Part of a small language model's weights.
Size: 9 layers, width 256, 2 heads of 128, MLP 1024 tanh GELU, vocabulary 4753, 8.42M parameters.
Training: a variant of Muon for these matrices, 411M tokens, 12540 steps.
MLP neurons of a small language model. Each row is named by its layer, matrix (up: input weights) and neuron, and shows model dimensions 64-191. Each number is 500 + 50 x the weight over its row's rms, rounded and kept within 0 to 999. Numbers have three digits each.
After each neuron's rows, "fires on" lists the tokens most often at its 100 highest values on Wikipedia text that the model never trained on. A number after a token or word is its count.

L2.up124:429599375571527523544511492554470464509520618467508421512570342426506503480556466495532509549530500440435435461499471539504479558512464425488550482536427392545402428531485489514503572497440509512588529478562491384600523460492570502559494572507504588516554566541472496585521412463488513503469519520511539496484599470591510451460497478523445542528479566489479491491469478582496513571431
fires on: " " 23, "c" 22, "{" 11, " co" 6

L2.up453:516511418539528475430511444396474494455492551538504512533457474424468516449593525522520556527526529543503501478527450504477570552449504497473442484523388505484514427558477486489491551549452424510539491487521378492597530473549377465419522424489514498429531550471570431469530539542463642503542480534491540515527555587599528632475456383612535418489500584518432598481475477610446449488471
fires on: " a" 29, "I" 9, "at" 8, "yl" 6, "ald" 5

L2.up349:444523465412465515541544513533439502520413514497603506491473401574525467569465526497489524452531502408441484415512536443474403554566544474564486507585588522422409572507457514521587476478534488519516498452482492327604483523444541468428481512577449539567549486519501622409486488454580536506464502414430542503573490583479403526466472527553586592456508389528434553554458413478488461554481
fires on: " season" 12, " Conference" 11, "st" 11, "ro" 10, "o" 8, "stra" 7

L6.up590:409430535444436541463501493404525562478525529534527556417484575581513557524470473536531502449482527568573563585597609481506405467512437540515504473389558488560514473530565569475528493414429478538533525492488488576479467546507538455520459470542523536370541438440584502450496488439466511485455472532445466521565574425576475497441562569458508542474603586463418476576556469429452486444515
fires on: "\n" 19, " th" 15, " K" 9, " k" 5, "k" 5

L2.up907:531582509602540430505520557512473478549536520509448549491536474615496469536470425432505571554444578574484488588548484370494399467516478470391473417515532527613586420455511499596552452580465362483589432409462505562496496432530558475585576501450453524504541420471456492526504443502443519571434458470538458394462476560564580493551554526538455561450475517510520471509522497426528397469529
fires on: "." 55, ";" 14, ":" 8, ".\"" 8, " -" 6

L2.up220:463454524497486454524505500482519513442454555446606510472526546543610500441503482527457525499499476521457499539488468509408483478494546540537541485620496534533436502505512621490530484425436439564497516407646598412505482540472430535449531528421545487486600479503554546539468525503550573482440460435475441481504479512428403551485558402543486491536427574579522489534490572376481512516496
fires on: "us" 14, "p" 9, "h" 9, "ut" 8, "as" 8, "rit" 7

L6.up227:504541479497541469551493561449453422471453525520492516456444491477476481417484510413489505446522511498520516560482455609451539474568385497455516505557385499544527493498433541410580462546511514593472583414471424479553504495517474464410545563505530479529509494604493490496540386486454595588416507501601531522449513493573479432543609540528532499530521573492466576557519431488456528598515
fires on: " en" 26, "z" 11, " En" 8, "c" 7, "v" 4

L2.up971:433477441521535525466476529573494485558444501605457495490510410550499562481503536515580467545511491504526492550446455399458565555476495544554514427630527502450486559508498547459469523517449505451496396425449488509559486504523397521506559489536461522521558598446559385536498561608603561592542421482504623471488478552486549502459479507528536493494583489527574593514507433511538457513472
fires on: " |" 46, " " 11, ")" 6, "ut" 6, "8" 5

L6.up829:437542466392538499527567544504440553565491424506571512400551458526481543504488584463653498479367582546544445503482609409512476411470544458443489582453466539560469486494491481544434457496574541586510468496565577526531512476506541528466560409571591506459488518499538578514447411531513548401566482448524560512535524475521422560492456453476489548485469502413525495549491525416500566447438
fires on: " c" 38, " f" 21, " b" 16, "-" 7

L2.up295:497427611523417435466461410561533514512468474554428578455456533471531534508464563493467459520402497522647527458428441443571553587494527568450538517559476549464473518567543453466443536465493558503509592436511439485458492443583560472519496429430448449437519516413478537438492531474552510549474493519514493565485491443437473527478464531474476445557472577528491491502511574517571459542547
fires on: "/" 27, "A" 19, "r" 15, "cl" 5

L2.up761:524474511594584510537512483512428522429559501443504460505503430407563465451474444542457535479482504585555463527482485515537421468568449497431400533532593514464461492552515515508489516521421513508555440408561585558577541513454474483528435517544482579526579532563509423494565472389480427578486444476428560500500480525454555486381528506439520434444473526566483449446544465435481489522399
fires on: " =" 16, "is" 11, "{" 9, "ut" 8, "á" 7, "al" 6

L2.up447:512552531500606529458506485528476498519451483397583490411503559545515498538464565453414554543484580620488511490479480557438418603473503596523539467523506552411549582466497491512496564572448500470492516437554379476573482512492463583463420524434537562489552510320465470430507459475464568531405508454498449501492540481373457486438457529478500512544491551484491559572549523551434487511481
fires on: "er" 12, "or" 10, "ist" 10, " person" 7, "ers" 6, "ian" 6

L6.up491:525548513482545592566503484492406512581371564542511504504520544523447522520522443487512505378573460459509651448596558462506526446548536440484506504493426545517410564577439485559544463563510506489447433465576466559427566563484454514581487400473507479515588516498449436506520421453456420557533543555518522559536519498470520482480478545404501485470421543571596423439574526447451550430510
fires on: " H" 48, " V" 20, "av" 5, "erv" 4, " S" 4

L6.up494:544543561553468533561489566445455501562530553479472590535465499476555524520524498480484405516537470530519526548454534456488510531405450499567523487483456539526478441540527430588497548485472480421426476490586495509558450420537388496522533456509435486560511478537471561432536519392545472425533534443565507575533543485501416433476624449493441545452495562431373459532489468479542572537445
fires on: " w" 28, "," 11, "0" 11, " there" 8, " There" 6, " d" 6

L6.up196:444414423448474536433434578508457468502598452596461540461459482598500470498456475436445537437504366488486435560580489470451447531507417478439445557593487547468508493490553522494493484422515457567478528653489459494526587540498459522536507578521558438539489465448566520399523587453522545635521521478562515520565516505434560409502540530632433568508508463581548536526477563456458504399522
fires on: " H" 36, " min" 9, " (" 8, " The" 7, "an" 7, " B" 6